Part of a small language model's weights: vocabulary 32768, a variant of Adam for these matrices.
MLP neurons of a small language model. Each row is named by its layer, matrix (up: input weights) and neuron, and shows model dimensions 144-335. Each number is 128 + 32 x the weight over its row's rms, rounded and kept within 0 to 255. Numbers have three digits each.
Before each neuron's rows, "fires in" lists the words (lower case) most often at its 100 highest values on Wikipedia text that the model never trained on. A number after a token or word is its count.

fires in: "a" 43, "1" 9, "goal" 6, "an" 4
L4.up1148:144164133140137140172186142070053141158149119103152123074100125162129121106113095077093099220119089087125129075126174116138085122129080147127076124131034153166138131127084167127075094132148088125073121142133109111167164087167135138130111181144129148142131078058163091149131138067103115127058108106183106143194196052071112112152132159131145115104114113110100135142080179105097161118179087160115131123085113162115172121132101132144128172163120107140115123142121148077059116107124165082154158125083094206133128138140111094136122091119086136123147095155111095144113130128096154094

fires in: "through" 27, "from" 27, "by" 24, "of" 14
L4.up697:133144142134070170119183097116139119122147114124193118122195153101070116088131078109154136103102147125103140191114058178132089073097112195097154190148129069089144133113071172152054136122093143166163136105149163127068121105129141082069124133108114089138178131066081116117135088164116151084115069105094184114054101071134110097136128124102167092132124093158125150175141093086135097093115168128133143134145137120119121187158179138120085110092124070124128135146185071098127123106131097080154154155102074121115119131090133155051172145137189093141106104136137167119103106134135151182

fires in: "the" 58, "a" 22, "s" 7
L4.up2476:149087197175041159147113117093132129109129156149109173166132139127149139081153106085084092135045069141095135127145148150064039120114166190115071167140080100131112113187121123127090146133160113123110099085132178081069126108185137120103050154100144090184140158149134135175132145119166163093174147141107094144119119122137116090182141090118099078161025130125124160150096180110065163142112150108161115109130141157192161162139100110109119146133124113101198087129116146069140105117148122110107174133063126159103112122149109224145155079158166167178076141152106153091180114161106062111

fires in: "of" 52, "to" 16, "s" 11, "by" 8
L4.up663:101111092132105084145121131076095110208118121155130091072149183117091131129090093142087054128065130130104151134101077154077145107099164142090127109094057164035130142111118154112081136124152145110162113106086166153150159105129062162106110159106111114194093158060096148137106129107155190140115133142083178094120112151142137143093122093112144071137111144074156142136091174103067062119078163121091076074145039098146163095147138145127100110189144085163084103167124079093161148158162093152167139113103115121078138162104158186142202101137167112124138107105207110072157148124124141153

fires in: "began" 19, "as" 19, "for" 13, "before" 10, "until" 5
L4.up1080:122133160105171122123151172133123054110107122114148137120087146115133139151081138101113125108131093146158134126169066148105166140098119110132163161119147099157102103119124185203111123073094145088116139077170131127159092108152140114127116160124120141168147136121082067150141130137113127168129132188125192118130119084155116148139151124105114133082111154144148142140106119116112091176137124132151119108089079114090129148118108125124176152137139098098143081153130168186140109095099137140080130128133125077149115123113092195134086069108156198150111124121148084084086138067049113124

fires in: "as" 43, "played" 7, "voiced" 6, "to" 5, "role" 4
L4.up1192:085144099168120146133149093119116146114117128106174155131118124052116132152107073184137141104128090102146149112127141098077149179150135137120130118140139173101074153164096138151140077133095134063150050120146140135105129127148060158122088160125100117125136168138145065162138102163091097160132058134084133102141083168101121045164167136115092106121027129110158112151087149115111159157097135129128135102141164110144151156126159137160106120139173086152125110102130137099107108117108156117126192090116098116118101151137103056179169135136172106095104135148173143143154147190128161077

fires in: "a" 52, "but" 14, "an" 8, "the" 6, "to" 6
L4.up1035:105148100115114161112182109132142085156117134110123086078158122113107137069145109076145157171154104152170058123097147125152049125166112123148028113151097128102179115142138155125137099120176087070108172135109135172092111140099166086154175102169154135202074129141165065165160067100118097135064081174117136131121105084118114071159113146103138129041134172116111119160177133139144168132082163170098116115097092099088140145123147149146108114179120131113130138176114170160088127130118103118091151143079082098110128132165093127203180142073133155095108096104124123064092132151132149143

fires in: "his" 25, "with" 10, "its" 10, "several" 9, "many" 8
L4.up2883:128139070122096077093112126127160115194145117111102105104117136091104101151150107172143159188144141136134065062094107117150140122181150075163179149116096169108158140128120154188119196097119098111116087104118131181148144134084164120158164129147108132138155109166065099121038156118141153123142116175159068144170160140142094096104124144113130084092155139113131110114143103190169095120148114118126164119124111122094138154113121084095101115186129107111075064138099151087094096137146073150121108131077081118121138146115129100117116149144118131119118093173146146134096129103135247166

fires in: "the" 33, "for" 13, "his" 5, "5" 4
L4.up1048:094131079117120149164131193115149080157135154170128134099094099105134127138107124212103136126131138123146124100098112087130130109167160120066123084078102104024112106122093138118037151133044165141044171127088168133125121179114112105137158143064162093202078105119112173149091132116112132160162098169069120095095124154173127125112118104179161101126119184147104158101109072113163073155094120120114123057112068122172134153137128167093116107120197151100094126148179134120136215113196124142132191080099203106145154173138155135176099103151115137054104165144174067063155157158136115136

fires in: "in" 59, "by" 12, "to" 11, "through" 5, "at" 4
L4.up160:108111167106070134049079108138115072167151130110087083124160153112091139074162131145072174177128106132113079075146129135163093165109205129147102160108127128124174180119189139162188114096163118149132163067029074105112168119132123092158090169111062094183131132115160112117098120166103121109137092095136117136135151095135102044128118119126138079149118112201127087112082207162115137104156147109088098101082075126155161137162118158121154119095137113134157098155127075122109109171214122105088159107049090120175071113156111101111134193119106116143115125106128120078139115122133155113

fires in: "be" 31, "to" 23, "carboxypeptidase" 4
L4.up1446:131108171164167062149161120102118102124091112097102082126121141092128150164116133091077140212177126108137113149053135110110089176102093144178116137072068134105128176130081118127141127055124117121051136136120185082105085174177117152135147163141104129159129157145110148132118088067169147125089093155149077112178094169146139124154126140140144086129133104138111103155121111149163135122112145131127070133140120142129145111156156061122146155115132163133121108145105129095111136116123067087101137139118113130102136179150105105118111124099118113128105126163081114185224144147103206096

fires in: "in" 69, "for" 7
L4.up315:088186118194143123154162089115202095124163137107136125128052180108161096112093108148108137121179097082068144111104136117065158180140093169113154083080120136129150120169111097143139062077100136145117100180148114129125151155084064143083128131138084071162091166135084118151178151135201125149143070115135108193148186106113106152083163107114120096104108176133129087104122081177071125147126082104143126151102130141114100117149119040129141098140159088127131090207112224078144134156116147156143087081125133138233106193128133117145199122077159142164123135177138114163194153176140124133

fires in: "and" 90, "to" 6
L4.up1436:156096173099136132116159149142133146137115128125133120131126173126160112159123102130131125144122073148085090132149178122030095171138108180087128140169132151181162126101137103153155144145215120114086179097184133121188104130077106146150116142088087134108129149150051146178086137137133111087126087115140129147144177126125103167106128081194097053123150163087143134095088142065159133211162156122190085130084175131071135130098153162113163100074164103097104042088137235188168159071121161105157083167103104146154112154148107106143104162186142120099077084149097106179117072089115126109

fires in: "8" 16, "9" 15, "7" 12, "6" 9, "12" 6, "11" 5
L4.up200:136092112202116095135151139133101076070184146047167118159103149109121067105155086205143145098102089088173160152113148158148074149144178089116119101086049110155143115119074172104114185157101131097100170096094129145056128063137152126168106146096143152183129102140104155122126105118085111120140115121114129102095145163179139101170117190105148117038173111164120120125145138160070160144162083107106075147101142192129118144141129238101076115161100093131153088167126099122115174127142112122126064075091128101128060153130077125107136109111165196154126133108119142122131150139090103146

fires in: "by" 34, "from" 17, "for" 10, "to" 9, "in" 8, "that" 7
L4.up235:145149120058113106132145172144141128133157166136123105135193129087079074089138102091134119194129109094107095130148125103111180118100174140141112190107145116116120139093111157140071118080130117137103128141128177109077114077149111059169120117129162107144126192142114127108103102135100113104119177091110095126166146087149134113107118123087164117184117097136084068135072148160117058165116154150118093157151136111135149141079155168074140141101127068095106089143139140086168122143121137107091075108056096183089165091149099103154137110141121154067129157137118150111091113076128139117

fires in: "the" 93, "entire" 4
L4.up2684:166160125115096171111123083164091111153178137121149069072180158129180131054109143149135150122144150176163092146154103125168159139104138102157116058090118101136071151193091178116162134127160098131165159135078144170067183045135141142087096141137176177143156072113137106129134088137141216127119101121117087089140181139139151128155152110102136198160147143158103099127157156143103125117160106172134073154119099152092109105091139163182048168094107112151186136104144144109072154159135092132082143159175109144133093150149124136102167115141147102111149142079103073125150151154129097107

fires in: "the" 41, "his" 17, "a" 7, "their" 5
L4.up2567:125079136141109108078137130113155164139126171128121151076121138076081111146075108140110127169106100134145150125140138199095104149106201101172099138130128153120141118164054179170124153132120175094147140181102141126119109130143124108164073152125152128213141150107093125148134101106182156194140097118117153075194120134130177132133115084163118066117070127098166150090152109131099098096120186155096048148117138137186101136115159202105100091140148092124116153134194109111159237112129130116142109095141154175076072145112121176129146129112171168126127148161093151086123088158118121099

fires in: "of" 33, "started" 6, "following" 5, "spent" 4, "this" 4
L4.up2861:152089085105081119126104141095137189133132108159129114168126137125207141158059146152100112181130132103103131147145069131145190104169128140125082105111131161129113150049154143107123194105099114147149132154126099080109176106124169131110197140121141139117071103202117102149141152053180133134095153125130140105160101102141132118086191087074165155104067114109145133097135163142120156209095134114177151114107118194109150140086102182139086094152141142150089107135163142141105093142147085116129097124130065130106118129145086087144144075139158105128128125115161075140137101107125110089

fires in: "to" 94
L4.up2189:096114175175144109125132111104140086104113123117119125108167147102113137131129132139186111134163121136062122164059165083135114106080113125177114166099147157102174116126108128131170112099145083108081085121093109139117141137130117121104172153139099147153073178144119103153079055131147155098132111155145114082161070136154103115145148148118104109165070130154104130059120138155139123218112143088131071171121216154165102143092145088155120115126145121144134071069087178070126173121108160110101190129093135152158155175108105158116143167158167136129104156176110107114163120161131144082

fires in: "of" 81, "much" 6, "most" 6
L4.up997:174128134156101094082102108116182131152092141110100136114106155105138086136062114133069181137135105062120074113088115130150128090150127098094079159130131157061107148116101154175113180091125149149156121181144070170098199097136155141194125141170163109125134102173119153190146140129163138140094117159098133123086142112173121182141220091107172092096119151130193150067142150131082151137118127197131127122114145170088090098099140057137157115166109111152117089173131147094094135162134109084152101077171124167143099138115110125076151075153196137126140138129080119067107147117129152105

fires in: "he" 20, "they" 15, "would" 9, "did" 8, "was" 8, "she" 6
L4.up1261:137121118152096146178142107150130150140104181089118107114149135117133122127126126119130112212155084104115130108125174142097120127154077179149084115135060103161151101114184150162156148091142136133112117134122095140077096126150125124150149116149150166160102120129121191139196072126091095156140057178102109144153123094124156188124121121117186086086135098097168055094134155101156141105121139184115112142103091116084134156123232102119090101115161113123108075144145166083144135126109101121085125203110092191170146168120087154104152138097100142119147103118140098095119106162100136158

fires in: "a" 30, "s" 9, "an" 5, "m" 5, "it" 4, "became" 4
L4.up64:120144177206068110142176078111081095113083152104079093108057138162098147108162121133092129090135110067081136135158122145117112156156132164148049198064117091057146151147120149125077141122134112103091130145129092077111168112090132088168116168138114090152143126142140192134124103117072144120062148144078164059198109172121102135154146094098136174122073118151109139117182144120100163155106118153126173124115138117207138132119138110159167107134122111106199134128170129078164162143150104147065089121097123145115114089165075210142157027192152168124146148114186167057161153102167115117

fires in: "a" 29, "an" 12, "who" 6, "first" 4
L4.up948:088103163099120167125106089080120136064095110117106066047149101124195122181124112093135138136131163124125117098101097183159142085130145088091158163109166087163121139177171130174101212144046094051168143123082162132178052134150105137098134124119147103127099073212081110100065076143141111115123096173097155124147098151111130132131140203176101147142141094099139162189147120072115144169146086111067141108176118174109120126104118121177086133111157132131150140151137120121065197175165108091103090124124093124123114166119064091122160097138068170124157138127156054116136158108139151090

fires in: "of" 94, "among" 5
L4.up2536:172032138190117131082092199115115137143116139188163115137157117112105083061080086091160136160153115095106077152124119157155105086151090110118094131159125151096089198105078139140071200073085108097116084171117114189125103112183127160161173161157123184105097088169041121146101119137110090183034131114098126079137090133119161160153168111116138135134162151137135059099122106115105158095114143105077135161121124192162127136057115119172135118162158135112118115089127095066106135168086136099193123116123149104113053145126118152141149135164173107141123164131148166159151133102123101158

fires in: "the" 57, "in" 38
L4.up1607:113130127092118135082165080097131110111146115092105066107056149129106122144122123186104177111128117139119167053159083087156157142166138131150183101127119118110085179172151134082157149140116140178117140111007102144102206074132098178108088064138089101105131157126115116109114127108101150209147146136087057136128107152163116167080106107134080110120192100173115153138086145124133093158155166199084080101140043135164207140147091132144176057111135133120154106118122180125162141176088137120115151073142157117159092149108109149152170178122125146124122215125159106169182131135131101130

fires in: "with" 37, "to" 17, "and" 12, "by" 8, "or" 6, "into" 5
L4.up584:146134165159131092049131106133104121072115117136138202137153101112093135137154086114099116079164133134093103182168163128122107124090166182134118170143196168121093131178100111197124094123129140098107162142146088169107161144178083122153119157063096104152165130127105157106190129092134116128152091152101163115128192131132121102122133062199146142103152152218152080110160132145126116181082140139115082144148155135142115096128117190167108108218132122151089139136162208151184175072107078121186127108133051179148090132112059125093177099115119116068089163176091146136131057144158161144

fires in: "as" 32, "to" 10, "that" 7, "opened" 6, "who" 5
L4.up2816:109125191156164154109152127096148122142232154151208131166154162124107117138140141119129168062109116096128149157107162146110162111176106137147085161112081082162143118144176158169120096097133107107123061147132111165140170138152141062118149147124062167099118095092154100122093122168112128161078086074102142112111121107079101117137120136144109178096100173105152118128117115177159145055199135154184121096095154158150181065158176153169114129091099117115201136119115125153106111112172146108123154121153067116166125078182127132132140060135155175115145162133183176140182127176095092134

fires in: "of" 79, "the" 5, "or" 5
L4.up144:102077177154111095160128190134105172129143094101202121153139147102159138116131113158137154162101127130168101106131112175099159131141139101093106118102119043103093089122088105137128179130113122085159137130154134148073158125160146138103091183156164078221148124096161136163063104123171118096145105113078083093143206075139095143105143117137145178160163072185129115073124148160094118151103111132121083076156138163114136190138120099121128088196123125130135156113082182076118146086151096120191160172105099138142113172117141196122142105133251105164090119110118115134142113162129095109

fires in: "of" 46, "with" 29, "by" 14, "under" 6
L4.up2824:139112125117133111144201062110148065172181122174121149129095170134133137157153110077132117143116110130114053152062102162152127121135133162124126136097106154112080178136163194147158153145083121146105091118112106188131112137178143115080137151149150169164169092140120140095169136096090183142128124137143111131110059072131178097134121118167106135193141092138123077089119110161089112114145089107084124092108156174099149153126133103120082140142189138116090122116150176150151141142143097100127110132149122149149126208109010145122105163105129150163126151158111126120147134105154142122

fires in: "a" 22, "no" 15, "with" 13, "one" 8, "an" 6, "two" 6
L4.up271:113067118124108181135166075110151093129064110065135115150140162138138139078133103079185128152165156074080123082088115100170073162119077151169104151080151151132122176147090132113105165115073135056080109096125145170171109128197135075117168152079159078151092115169134128134096132069116174130131118157121136127227111142100152140176171178144080165110130154102142154117154118113177150139093111122078115093185131169138148094100124140163149121171120123109135108134111158140107186095091112095137137161109140208094120076136073102171144106145148122157067142121128175100164091117129162106

fires in: "for" 32, "to" 15, "released" 10, "starting" 4, "from" 4
L4.up939:109133131154172157143135104112150098116144119145076151114101189115106072098119068106182135101168150114117088204163097125112114161127086092141081102093094104053143141141134117138110176096089033108107094138109208183160182124192133112066145183072111087096136094129135133136073139140151171116157086136092121137108132165167143135123159135090099096124117088132164112114141140134107085136145063114142112155136152151116158124102092133223102138125170135152146159106065115129081195079174112111121115125131076172159147176171092142145128102125130143112103131105118185124187136146132109120

fires in: "of" 63, "with" 20
L4.up2432:158139143107121123131117123094144210186102135167070079152103167089134096157202128111109165084104083133072130132134130169135139064195183053156143154085113120080100170132130178108077196101083136130143095168116118101091130118145147091168155198163142179118182061099084145123089107106113150200049149130139130094140122137114094110095156129155142090138188114133198097160136121119127156112126143197052118118117156156141117126104130150136092148147147171154101095080116136172093112142031089129181125136108145131131088106099114162096131156120185105107112149173186155148157078135142114162

fires in: "of" 59
L4.up1487:130047116154139108112120123098143098139118116135141154189103131122085104176110122110107157100092146089060096169084112143095152106132125126154118120101114081091096113100059143109099159098086131172163102176083137148080153124112166155152188109144110103143106128133149065174121080176205173176111107106138060094115080096145125152117182139131079136088119142127169134112097132147131133128111151165091088104128111163139142163110164133129102143215124156149162131141215159136120111098037096105192153145079100134125138140146120181125134122149188114093132147140108168198131124135099116145

fires in: "and" 55, "made" 13, "is" 6, "but" 5
L4.up22:108126190201162092107173104117067085112105159083136142161184118146115127092135110123104157123194178135113105186123143137078123129161110133134165046126121122095151168130099153104088104164142103100116150102093113187061100146118146134130092184138118074154125183205117195116128123101141150136078126146111125107106088113108141094137106116166143100122101092178096113076156117126133089150112205162157094117138059114157177099148172110119102131101156146090166131194147158067150208099151082098168155146134187141109156143197071224141071116157170084106136171168148137103193192116102137155

fires in: "was" 48, "to" 16, "is" 10, "been" 5, "and" 5, "it" 4
L4.up1371:173151168146112098130163064130126133106103139131111141081175103082025170164164135093089112098126103139071117144173145124161129085155143123124060121126119152040122153133093091156071166135114105143081100138178128202063105136135087052179128116157154128163071130151077196121086140104095156157098139172114092134147145149154149184113108176146151100068123170174158094161113084127177112175108125112086070109131126114145143115105140168152106085110122165150149163130120124093152170165154134134094090123123107121066147131128081110137130151158111157150135162146098134077146180108085104110

fires in: "s" 66, "his" 13, "its" 6, "my" 5
L4.up207:111139142133071160138143151083103064198147131126144153154148128109082109085093126110077087182099106127131143085128162177098146126128178180123129123123116172105128083115071150136043177163098123072168088193147099127093128130111094155211110108206088145193095112094124109157170110076131136149125107136145177107162116166150091182153116128122121091135173142127108151159110125122087065094113160080112122181127127140165120155124157073067130165157124146112163119164153110106134113152121117091155115110079111105133104138148148149204130113064112199136134106148114129107100118136129130135

fires in: "and" 54, "to" 11, "but" 6, "with" 4
L4.up2956:156119158053169148078107128111132103179121126101130128143163109107159139147074121197180152160143105164092116182164125084104125129160166161133110104160163135160139166110148147211157139110139105107111162108136140199135122141157149102121169109132120119072078129179167035105140102171157089111090115168134121146163144151150078144179140091135141153129155162140113110090143098135141135129168209130137000173103140108177166165180086171191117083112168127122056150197114104158155123092119150095172151084165038162131139147149142109173137107091097127103083120108089061152116102145151183112

fires in: "its" 31, "his" 6, "it" 6, "have" 6, "no" 5, "sapric" 5
L4.up1561:126105095144088086152156128084146104102173143098133099078099134101121122118165131124110134190167123062126163126107126142100168153085142136164144069107104132089155137159160125082126112144062089170102106191080097120169166152107120161101154091090167093124123116154110096118160124139124180184109132148105085148105168138135121156121152153196109132040164109179150120169085176126179140121153096111113134124163088142182175132120129116156089190121138108152109167102139134140198134143119091112115100155049086102126126062138078195132114072116158142160126098164127127152086178145154145129

fires in: "a" 35, "with" 17, "using" 15, "used" 5, "uses" 4, "an" 4
L4.up2393:151075110148167076069170072096104137093094143129162078130136189119091108091107076168166168143169154133104114131136146157086152152122104155118100145083111162173160140132107167189082105100078142134111167156089144097138141126148087054142105150064098095132145132147070102160061104114102156142187109137120097149147201099106134097172111105151092095107121134170162085097114159161144130129165094086088094116165139125166106128145167135149087086120141098141158091102140124138161102161138143123066106178117046120126097150164043107113125167162101095075102115143088146162089134129159193121

fires in: "and" 96
L4.up947:155121138049160108095187113146121114132124104067131120157105169126099122095115104123164131147189110145114108175116152255060078135155149073132142188167143147160112136123097120106188134157100158079156134151158106102166096131130084125125129157122084130142187149161115110094133117133128086119112157142097123121151184174147107133208126109122077093112116097056140138164096118120165211157144099131139165139139082103151141114131113155170185095121180143108134093122124113125132116128115101148095178137145114208149110170138095134151131124160143109107140143118145132183119172074080119116

fires in: "a" 44, "the" 36, "an" 17
L4.up795:132128151092137133143106108095054156110130102161130186140059138093094118091115073075135144076132113124117086148128087131128150107129170075118129116142129094159153134148142134085138155142147125082131154131119144103133091128133112102122154085206130144118166089177139107170086108139109103112082114160101153071155097217150128176141120091123077120083078208121095158139156100123124144132189151166108067132122153156124148166067186121183155155105157158117139113108123124090157236120090169068153152072149170108136127116160094120178131129162122183124076134114154070112114180155139086079

fires in: "to" 81, "into" 7
L4.up1847:182101139094094126076119137141087157221120122099088103136113122115147110134127079134147151128115171158117118154142167129123119147115150176103108163104161104174120110118117139175153117076182110159121072138135143133164132123074096130131159184090139159096049133134151110113198120173136165110079093146119170092170170084140129143101131093118195157097160155139176159138130159136142129153135170198110143186151160121111165141068147126112114095145141118151114144111160203127201155141152154119127101174090129110173119116121133087152105109163159122029128131150166142131108111090139129062

fires in: "to" 39, "help" 7, "led" 5, "allow" 4
L4.up1032:132137171124116169104173115112121083106106133081149067118110159105096072112144124100111133180137170148078093143128140120157157170110087088140105131091023107102150148118173154152132168159169097127073105131103120193132137116098103108105089160104103124182128139159072144101102143132145103171116152150101171119160110117134081109180157134118054126146121152140141093045091123179079080169142100106086141160120121154139204090090146145162180099167146127125104115120121131095168156136204102121114090129086097160135124157150142110167138131156175137161154173143134098138216108099160146121

fires in: "on" 67, "to" 21
L4.up2783:117086132161089104077098159141154148154180130058123152124127140150118146163151100158102128130124115122120092147091139121135106045114146130118121171107104136175162157092134116110110124112155068104112174122125110103153160110142105146142153131118090125129058141089086158120175123101127130132071066126091158141089101106073074108117133139108170139093109163131063191117169108153145120101115135150153159140048123128106185118153078118086133129064135131176057053148121161151130136110177110125130140136110160136147154113132078131173068075207157171085084099164154167137154129086135142153

fires in: "the" 69, "have" 5, "of" 4
L4.up1673:148094170178088138099166109101148057143113139153069096138155109085144080163101104116081165121171082138096112055166137156132177117146113092198084153139091096054115122150103125095064138169093127128107066130045099095130183117100144158151132105173166141170136125144089155125124070098158141099081126123100086121098126156143117134127173158156120124094166155135165133063150130150088092143081141180092204121148101124172139101120109115147119063147093161089141090130086120104155112133069054133061113140113128120159095108170119083153179137149167115121115171127116109167162122060159160157

fires in: "a" 37, "an" 10, "two" 4, "american" 4
L4.up1286:102127121149127133130098164116238183106150162137161108123079128154187145121143162126162134059076138058118138087089141126093143161146138118169162203165137111129128128177102151118161106088079124117133091122119110120137071146112083108083084130092152113108191118111146106183108146143194170103150097148111089103156104121117176173133154087168126123088108115122071054126141144138126110106071159149115117174145153107105135132129126155177109200245107111133154143132148111090215087153070105088142102185172142182127100060130084111071166080202122106098134131168148228143176076092085187130

fires in: "it" 50, "his" 20, "their" 7, "its" 5, "her" 5
L4.up2386:154129173142096127049153050136140112095201101189089152125105126116159123128066098139125123108142091114108159184115118102111133134122077163179185133112111092183131160094171118153189137092106132091101140149164163134154102156119130105109147111110121077120102193181095144181126112129163091143135111137110186157066183114169134105146155185094085084146176171098133183127109186086098142157118138153116112129135133141142153127148148157143100107150082169139129141135204146116208187135132163133079116067163056089118105140184102176106158085105121121177181096104135083170163123184167137128

fires in: "of" 26, "as" 17, "to" 11, "with" 10, "from" 7
L4.up2788:162148025133095149143152125158149155140165140135135139116114123072108121163128110212176069154207108136098185115166131142168197100083084130107122114098058118096111158183134165171128075148175138142145072139103121077174133138150109123136152096141153152106149158110127125152148065146149103146128124143160160075146118144130129096127127199075118173164094085140142087110153098176079119150161117117075129161151133132092134098108113192147098100097169054180087102097143076146111153123165141110135079073102093188129109147107156087154118140162125105050156134152116128131113122136122173119

fires in: "on" 16, "in" 12, "it" 10, "works" 5, "show" 5, "was" 4
L4.up1378:121124113168103136128085111062140157099158078182177151162149133113119130163157091178127154107161056082140117118108139088071177182188134124136124124134126120164135123096130101139172100061102088172156124200151147109142139116091056120127121092171075079116121140105118107158132107129125136139096039123078144141106155140125148152115144110108139129104079174135094100059164123155115142147173126087141121103126148142079168141123123104149171155188196068109133155135103193113108151133134138142088162186107071134181132167160127131100073201120194123106117133131154132099112096116112115140

fires in: "to" 43, "for" 37, "served" 6, "about" 6
L4.up748:122103225161177106072108110068059141109112148111088135134119141081066095151128121107152153099148104135066111191145121137116167133076123168159127094118099099079127105134174111122168132123082113106055132149166176156119079139152112118147140178126101114130103145135087162115089125084137082142116100114047116069132108164117132131106085159144103073130102085170173070118018109154148134117108089124124086120135079156131170133134116116128086129107136119092154125183166156074196228162127140156142186174200100108189137184132098148071112156140095189146115127155091140097170101156108183123

fires in: "of" 79, "the" 17, "and" 4
L4.up1986:110134174178084097151120128109100177094130096107111081139095170098079128169150146091026134125060132134102062082118145132116099103125100095146148088056123127093133150106076106109079190116171105166130089185147135094095116181130138179141176093128153062112126131119115081181090130170155139174133143068113110139097086105105089148074138134150067117127160046171164132127085110139133095108108133106117130099133071143097113147141138121142117071158136157159130168116147173160141107093073159111131099119127077165140133069100158171133133126133193126128134120147074227127108134135145116115

fires in: "in" 77, "1" 4
L4.up1622:081138154148153159048116139156114127086107151138095113155196128140171129125150116131111152174138113122063127114148067122065169089114140125174145167151118078170153193074149179118156146107156104141085128121099152113099112156109138141157119108142102118160106147197133123137101068139154076142102092125152039108147094124142104146120187146063109089158134137165120120149152149099151178205129138117122118094166167088158106141169061149153141122165107146130122147120167079118131110075129136078074191148143102114112138117103068165089125058112103067143153185132160143160119091167122169142

fires in: "a" 39, "to" 13, "an" 9
L4.up1936:084137152160113126113172123147158109091098169141091116145116110140153164119142112079186083178149111123074114182128147169161089148051135139140050150158118124097131126159132142129141123126179128101108131116161186090080124142150120078079068150098088036129064145148099167092151082147149145100106130096119119133081138084139132154144112108188159135093133162157107098147125121170084137085146159135115118171163163120129114104144175153147125119099132118101167128088114135122216129125131105131064120137143108137086116189150082183116095142162130148121145149157075072116124115131170110107

fires in: "in" 47, "on" 4
L4.up313:165146127154141118113129108076161126202118108098157143138118133128202100172130131095130161128131098117120144112106160091126099149143138149169091100141171107081070111142184176203148082145132127126164182093129177134150182129155168131108116174114071077129100122085165121103120116152101154129132102098165109137120166153110127114098160113118093123140164103137077155137134183124106126152143144165170090129129144100086140107144141093125110141179159066144110107132152142140100136086130113087160171147104081122111148187130153148088142177201122160090139087122121154148136161105135138150

fires in: "he" 58, "she" 24, "his" 5
L4.up91:130134092112139164168166132120156168082095132135157131067147134079101103174103128087097142126180165114122103084136124106108161183148129096126112116060136160137127094147145158127157151141176122101112125183121146119143174135133131088087146083121148036182207154090140113176109141149175232128125120137139186137092175074183136103102119150133118097094083180164140103142116131150080133110106117152065144163167082099154178101141120131092126077172096114118153134216187125088168098098093172115116079132134130141119142125121038118126187092147129150134145168162114113112168140133131100146

fires in: "in" 30, "their" 16, "his" 15, "it" 6, "they" 5, "its" 4
L4.up858:128135077128110116184160122095180173115211121172190168143104149142104120119123102142094110175130137133095177092172177136095093170101168152108126154128123156187139175080116106107115180192073101053182124141138105110179093135157111113137170164133114079113098086166110133139045114146105077089112146116140147162111114090101130116114095134104113112118164115085147084116125140134091110172114111059135107151110094126118112109137176129130124161135150106152099065130127136133143133163146132123145155117071101127067140169146120131149092119140102101148112111096135041102122111127150198143

fires in: "the" 35, "of" 16, "a" 7
L4.up999:143131169162114153048097172125146124129124159171130132120126157050177113120151094066130148118106138112124085107130128143034164081103116179199124219155139129141078149140142099145126145120177095120122063120096140213128172118126103146094110098115145117096089184094145108131142112119091176131089116124129052093151076178131078185153125121166066127169131101160123099180152147088136161118084185099067134161113096130162138183142092156130113186173105148094138124108142140118112131140064102081087114176086102192111087044123110145104185120128205127117087166134102172114209101137103135104

fires in: "the" 32, "to" 11, "some" 7, "little" 5, "just" 5, "all" 4
L4.up1239:134098133100097134100153088140170131109127122133110139118138127135138159066117089127166157117112075081125113147124103121180162144155176108119124210063150099159083173140130090109055189114106147142134160117135175101119063133147132118100116182129137106128055194135140140188149157114104139157154190137055149091099051170186140124156156131154088122158078169117154158133115113194127115092117111162107153101131120164138138130113125131165122148145167079139115103166141169131188203185150166131084100118159118122148135095098111116150106090167146172134171130160128106091180149133176107111

fires in: "as" 16, "where" 10, "for" 8, "to" 6, "a" 5, "help" 5
L4.up309:123134159178155099143122150111137099102118089120144143066186216137214131184123121195172142114150128126113147144134149117110207115118101158136066173113101128169159166122185161169089108113128098105113115089116160090181151122108088136051092172112156169094109176140144081136105130157132148119079049123129137139096052075107140090116157117089084079108106119085137085151082177141145104151159127138140149094089114138144146188201087117171096130130113088113146163168125138169161134088130108112062148166165059161156155098168094134196140079189128119095137137125150147140157131121179192149